MLP neurons of a small language model. Each row is named by its layer, matrix (gate and up: input weights) and neuron, and shows model dimensions 160-287. Each number is 500 + 25 x the weight over its row's rms, rounded and kept within 0 to 999. Numbers have three digits each. A neuron's up and down rows have the sign that makes its largest values positive.
After each neuron's rows, "fires after" lists the tokens most often just before its 100 highest values on Wikipedia text that the model never trained on.

L2.gate310:476440517509498512496521511506508523505494515498455554506479531520460484512508494531502453515528497491507516519501522521483491504533526498456513552489495501499454474518499500489486538522467498489534551506508488477519483458514503477546522507499520500528533481485494472452519496497473520496529524471457498530503505522501536502529483463483541492447532505501469499499526476486523508464476
L2.up310:496505510537533517487485530487477495488455556468460518547498533504486532511537478488484479531530521504498489479459509527497494495530492486514479504489514476499488513538536496495468496500485483530517553475501468518500492506508535523511507500554463493515506457460469498495493483533528491534543512430497479537500485532509483483499466449501524470468536463517502554496510463501513493512507
fires after: "\n", "."

L2.gate358:500487533511519544504512527453529531485476517497468478473442534495526512498473471482500501503508479490558476450524473498482503487485540470502516487509485549448505486493496518541530549480485469521489489498508500474509484502475474479505470503504466475546450497470545473436518494491473513494550497513493506456467467495512511487518467491491473512462519498541493523508466484509527482473537
L2.up358:469527498493522520531488510519505513457517512484481502461509523471461499503471509494483497492509533526485524503463466510451504512501491470518512487491511484555479461555531479495517524499484478486491494490468488545544516469507526552538522475471526506515517565464525475480540496533478442555500497479467478457520498529540544439481453519411503477540481500542526527508488501494505507481515
fires after: "|", "\n", " Preced", " Total"

L2.gate711:500494500479506458497490495522516510473486469524510518495515504479543498512477507526529494479527536496448469519483479478507497471480536481483543500514500495513503544502555482505479511488505512442489470490517511486517504506491490447535524507494533509526496456499542524487519477470537518501515534481556480509512500447486507493495546482482510477481533477473484467487486520466496487495495
L2.up711:472496478510497494515513500540479454497491526467517522478509523469537523516489484482466511554503527511493462510535489431497485507504501535481482519518474494483557480511551536485489485493485496485486509500507499547520541474490520471513454474519563481466503502522506476508506490442463512503515535474497490460508521511527506527519479466493501479473533511513536522499466485542465521497485
fires after: ",", " M", "N", " United", " G"

L2.gate951:497515479478487493529521513469521486527540488499488500458502484496516483495514422531496483545527453504533492497499500528524535523504513492495450527482535535499439483546488511550494500502540518515497471489483517490503505464495488454524505479463539520514441502456456482465517523472521505465506516478482489508493493504517518497500487474493455450481483499517509481463551525489553511475476
L2.up951:511566456508466488507494508532473523496483473541559495492491508463490529530472503459524460474524507542469480468477494535507473470454499519471537503522474473489533507526518459477507522537469486480511535516515545488527498460480525508535487549482548524476488467471543481462469457458491497462483525469514482493483451538470527506473528491529492513529474504488474501473519492510543496476452
fires after: ".", "\n", " \"", " ("

L2.gate80:511477471524488484532564495472520500474509458476519466468495473487504484489530508460451462509482465515515513520474501495535471500491475464475481570493482508501493511493516484511488507525489524520469545487550508525483493538503500547501486478510521483481484454514519526506503510470511508474560472486482570456523479522508468492551525509494470487511477496505476463520492524497521462521467
L2.up80:495555483485510505502498517490535482486501464476486496511514479460492469494523509538520509523498515509496466525496492494500516545498460528538503488448522485484513492499508481500507506516485496555472516520516473483461504477467502523472509456514524484502541501486509537510479511519510526517507514455492505512510529499499520486470552497506487491462439507533515484490486527551501475547494
fires after: " in", " to", "In", " In", " from", " and"

L2.gate182:521475473499498469521521508555487485515491510532501505496476559481496490470556530509526461464539485505434517503457513523488466519485475499476503509505515531489469518471527498515511488511461491467496495515535508526544510488534526459446506514489529490506505494480521505496463485484540496495537514437465496489500497492496539515513516499496523496474492496550416523532467486534487514550516
L2.up182:483503492494531481488533479476491539505484473517436492516501503537526525503528473538478487494517507507455481469514484518495473525574511515513488465513514495509540524496499564529532513501500527506517516524507504503484469484481502489495474498483587469538527473457509470512521478481463491480473523477518482507516473524513528509522495514477483495502540500529503505477512444533497487464527
fires after: "|", " |", " United", ","

L2.gate225:490501488491557496491493547468511518506493510467487499491485518553484462496531521519498482535507490518518529490480515484497483518474464534515496526502487491543463504509502491554494514534526487528504480462483503485461491501481472500487500499473481512541495494492539490457494476485538492513509515512464525548490500483435486504492498486517472455536501515524527540475496471496474469505481
L2.up225:485510521497512517513486501544477497499492527470496512516521496481506490514503541482486477506499480456515537515455490510498560519475478509521529515543556510501502493463516514508478536454520495535509537538453491501465519478502493524493524494489466460550517498465495459512492494489511521464493519506471483528507510527494497504499517511509492541490502471538518488495445445548484484483528
fires after: " well", " and", " or", " 4"

L2.gate307:517480461490515516504483531458510508505508462496488523472513477487525488526536519552485481484518497495564510525512476476541484518495492514506496540487542470458495504488505462528494501534522515543490524513497490533488494539492487516503471498508552493494469494526472480519526513496500534477498539529466508508500513457506470516533516468464484520504478484500518507512521502478511536510526
L2.up307:519491438499517468490493464489508498517506476530496550516532435465488508512524508433520468467497530533527503539463465496505462493521489528492490506474517488472509495478539501503430516546482520520460504469453495502521508488471495525511471498512514518514528485494492483529495504508488532477472531530470474508520512474531453509524502464479505502487489492557499495514439507524484515478523
fires after: " in", "th", " 16", " 17", " In", " 15"

L2.gate394:551491526525507470488520517547473459525487551508509480518514515498555480531500520568485464495460502543492493518479489505480458514540541487498522506507499544487482476543456496463536449495529520494533480525486507524518468532486507446478513502490496536483511474514501478508501531500529539505517558507508506489494473533461504489510451499507484515525498516489496502492519491488526533510483
L2.up394:496472526484459498483502511502513472489536514477477500538575508478509525511513515461491482531494526497502539500444558504529452551511517529534484460470483539506466491449517516453462502467506455515452497486484495490495500509515507512486525501472481500483469477536541499494471518536501525513507471499532500492510480523505487480488482456481498482529479489540498489518510476483488493507512
fires after: " |", " is", " are", " was"

L2.gate445:512492492476494453504520566505461475524511503519515499491502468504546463546501529535460468509469531523496493536523497511454542499500537479466498500453553472486534504499512447535525494519470534525468503529542506517487492515503483538530448523518517478525528449513484558502503497525489479505520516526510491495523479497506479526494515499501482518468521429493458497465487511461509490509527
L2.up445:520504539505493487522523509489516475534470538533476495522512525514474488508562501511513505497567504507528481483480497490506535525457533505478517483507475558489537479532460520491543512467501512502526472517473524508544511514490512513482475503516508497544474533468532523555491467499524516531481475495444482481446463486485501524495493456497496495472474426519514510487485483509489500541515
fires after: "\n", "S", " Vietnam"

L2.gate399:508509497477521490495506489501463478555473519525502535484464483515525473458509490494517492492522474505525488560490481526505479486554488484514530508523494490467471500535554517549520495522551505523511480449448517473484547545475503433498481498513457533534477486538522512418509464474466538531492512505488478509492518503489496490500536482491481469507521465470455520457465478489499524498480
L2.up399:501503515490505468489510499534487497511497457493507473490489521503505511493462516506466435506534511529548478494517497505481557507520496495496478460483491509530527521509472493485491484478514516490522488510478462510492539533456509461468465581501449467534502493494502494507495530519523527495540500511499506510492483503479482531489535543510492503464494516469526482503527504527505484510525
fires after: ","

L2.gate72:501492493504536465507499503492496505490480520507506492519495433476575529544448454488490450473513534533474464564466488544481510474485460491535460482481485517473516486554492486548537509533521469531510501491522521489531516542521495466490524469509478527500475491513449487520472481484522517526534546545510533531522489489496521507439484507575461467485504493503486532460484516502571492498466
L2.up72:474469508475472467504505510518504458516496472480525493507488478484518484453512469493488496500508493536522505473501469514487492492503513511557436489466501471485500506521454519479510526449523445476474506498476524586518481496477466503500533484545540474481506487487518528498449542499530490505503487500526487510513466535482519523465516523512476535500462497514480488489482516491479495498518
fires after: "==", " ==", "===", " ==="

L2.gate918:457513461517509490509531517550495476523489495528490480477466511463495545503519502504493472430504525504533456501505502527486485501513506579447498513491453543469500474528519544536520478568507523466457480475520506533481528496516487479477477499485456503499510509454504472466491521485480513489498508516490529505448535509525480506456474504553494447522504490522503484532492487518524492502491
L2.up918:492492521465519495491477476487503503497544510502511507479499463475489561473487496558530525455522503495511506494521486468499488511467495526531492519494483520534473466494451548534530491541494508443478496513540492539457469489544473482517518504477501522511480480465506519486495482492539479509511488493478515490461465520550532485515499518525531530510554512451528502487548499461535485516505
fires after: " the", " a", " 1", " is"

L2.gate674:502485488471487461510492477507469483523495436483495480475480472487535499498507487545523508498474545496500518537502445496467482518483518510476490505508520513509534529557544463547506475485486505510457514509448460490524497480498462491517469483497516455489493520453544508506531510532520471488518494461515523440493557496516500460491528482488517501493518515457446466490451467502443484511481
L2.up674:530537473523505460490502479525528506502502508559514512486446466445506483517516485494489517503436516515524466510522433487497476509519480525511494470499453519520541485531499458500458504461487487487495470527476484514526497518493495482471541476469501501497467497480503562544481521495497477528531496480548469486498479502512480526486441499483493545493501520502457505498468535479519465514491
fires after: " was", " is", " be", " were", " took", " are"

L2.gate40:509447465496491453526513497485440585474476539508515503479534508523464508510493495555514509478534513531510478498476493520516479470506529479524517564466492511498487471523489472484526472494514518522558520488496467548536467514487497478482511459491516514480501474486507540482515486413483550455540540447478483474493486541517504496521454502540505512475517474495493499551504507448508532508479
L2.up40:511533522458483477487467484553480507478524495519497512503502446474520497473496499481509510452470515507526527518484516514544555512489505472435528520510559464498518468507485529449496502522524481529554495492540510510505450498521528494519487485517530497523520504515513464520561500489492478500527545466507499499478445529479498474500513480533514491507470495527454482521496485502479530482516
fires after: ",", " which", " were", " ", ".", " that"

L2.gate891:590529479489469509524520534465508515514506507534463502482490481501506495557477469524486469501517473516507518481482533515514477497503500547447485536505513500477497447482525494495515512529519577487532499481512508520514500519453496451500493479524525497515469490484503478475522510485495538473523541540490516523502498474481490460534472496496506471490508497498478525480483465490511497497480
L2.up891:501488517498492493477486534483507506515501489539492540493548447496505517535468485517489482509494475535517481491467504497493465478531481511505512494512550489491475468488506503512507458504499507502555509524534468516483508512504555488543498510521470495516496481434494509480538497533539521467462506515482507494508495477514454496524478519492510483518523525482506480487490504482497501520534
fires after: " ", " the"

L2.gate10:480511487507536455477524520463466515492495492525512489498499451504473520488478507496530486521455508511475465510508454499480451461528489544448476513505499515520466492506500478514542489485516564498540493492472483484474499476470477474467464485500515503517505505522494487473493511488504526501488475490507501498490538493452503465504487511507450518483512524468494487476508466461550474515466
L2.up10:545546498488494464470518528466494453472524462549521552545512526535473541479525545482549522465483533491523547456506471517523506467533484495525493513531495454514500477524524496484426496504475508486470508507486505484499505499482508479531460488518508507490528509508468486497506521552446491512530479547477540487525527513540492496477507525509481504491497503519541562511515509519528472494509
fires after: " ", ".", " and", ","

L2.gate245:489478456519491525527528519497547515560492528512480506484503488505513535517504497473500549515494490445487505539500493518502471525510497482471489527499499485538520487531543486478508483478487475497491523481519552495482483481478503542504523454511493437521488478485512448478502522465516507462525484480508537482492506478479536522572466508482516461459471543472511526492436472520505477482469
L2.up245:512515500523528527486530467492493542495474487508542504504493528476513511524500557536510497514475535494487509516526508475533467516518476459481489480529520503486537476556438495486483512501484495487481518485455509535470482517484533497529492449441496457485508494496514475518499525532492490514483508531483498510499538493479511507497498471526508494514490520491520549476509512491495552459470
fires after: " ", ".", " a", " |", " Upper"

L2.gate972:493495472504547474500506492485460498498492510477470489523486474497567515521484531538527528438448540536537505496559500475452542477507476499487470510492520495477508513504500471476483486483505509513501450461428520491500492495479476489509465507494500477488474495489537467499507545525521485507531449501513471490470500502497520438507511504461503514511500519514476484474477489476462513469496
L2.up972:505502465483534510473520487458493503482498530517495473454501504505505527515455505505507499522508510501528479498447506547523504465542538442499499483526506498533499473522470499524530475492508450512489478473496448482523523482493513491469514536503473497515502508513526514473509456488534502496520543515467455501520528518513487496524476481526517498499488522513458477508448474479561486495513
fires after: " were", " be", " was", ",", " are", " may"

L2.gate306:513509472446509527569510488490537522531504510496468458471447542503520501490519539512494505476513541530518541511514468515491493523526552465471553457515480505480482486521514503491491547520469523432505504488520517492503491509467489517500496464530506506534489458517499506479476502448449502482539498454509485505529477514556437493532505468506536498502503487524453510449509523512518514500534
L2.up306:494435482475512505513522508489505484496479470494519508473507531504471513473462495543500522528501469533499497479477455509487499507501531552503515514518502526525469495464489561507443485479511489507508496504458515483518491485521507560528498446513481489503512485504504476491533532492473458511445491520456513463530527496515508486520538538463529524501485528469467525506511509483505480496508
fires after: " the", "'", " in", " group"

L2.gate254:475487470509479512499462534465540545554451481503483543458464522472549477474482499502490498489526561524510464513555498516486515487496563524484426512474522523485493520498501491466499511521506513483507488496455528427505471508493490473473485518481491507485511507472509506487514464511488526488484518517455549490483488503523508500482557500504459485476531509491511507486510511455499523522490
L2.up254:533515502519498473495504477511520491499512508477509507535476498472469505533475465492538496471556513495508507517478487494488548490462513495485517480446513481522523443478452501469519515456506502513519491493525475510473482469494538483544482499479526487471515496485459498455496499518582453501476499505496528464509440539515508543499511512497537473494478482463517482513485500494498481525493
fires after: " the", ",", "s"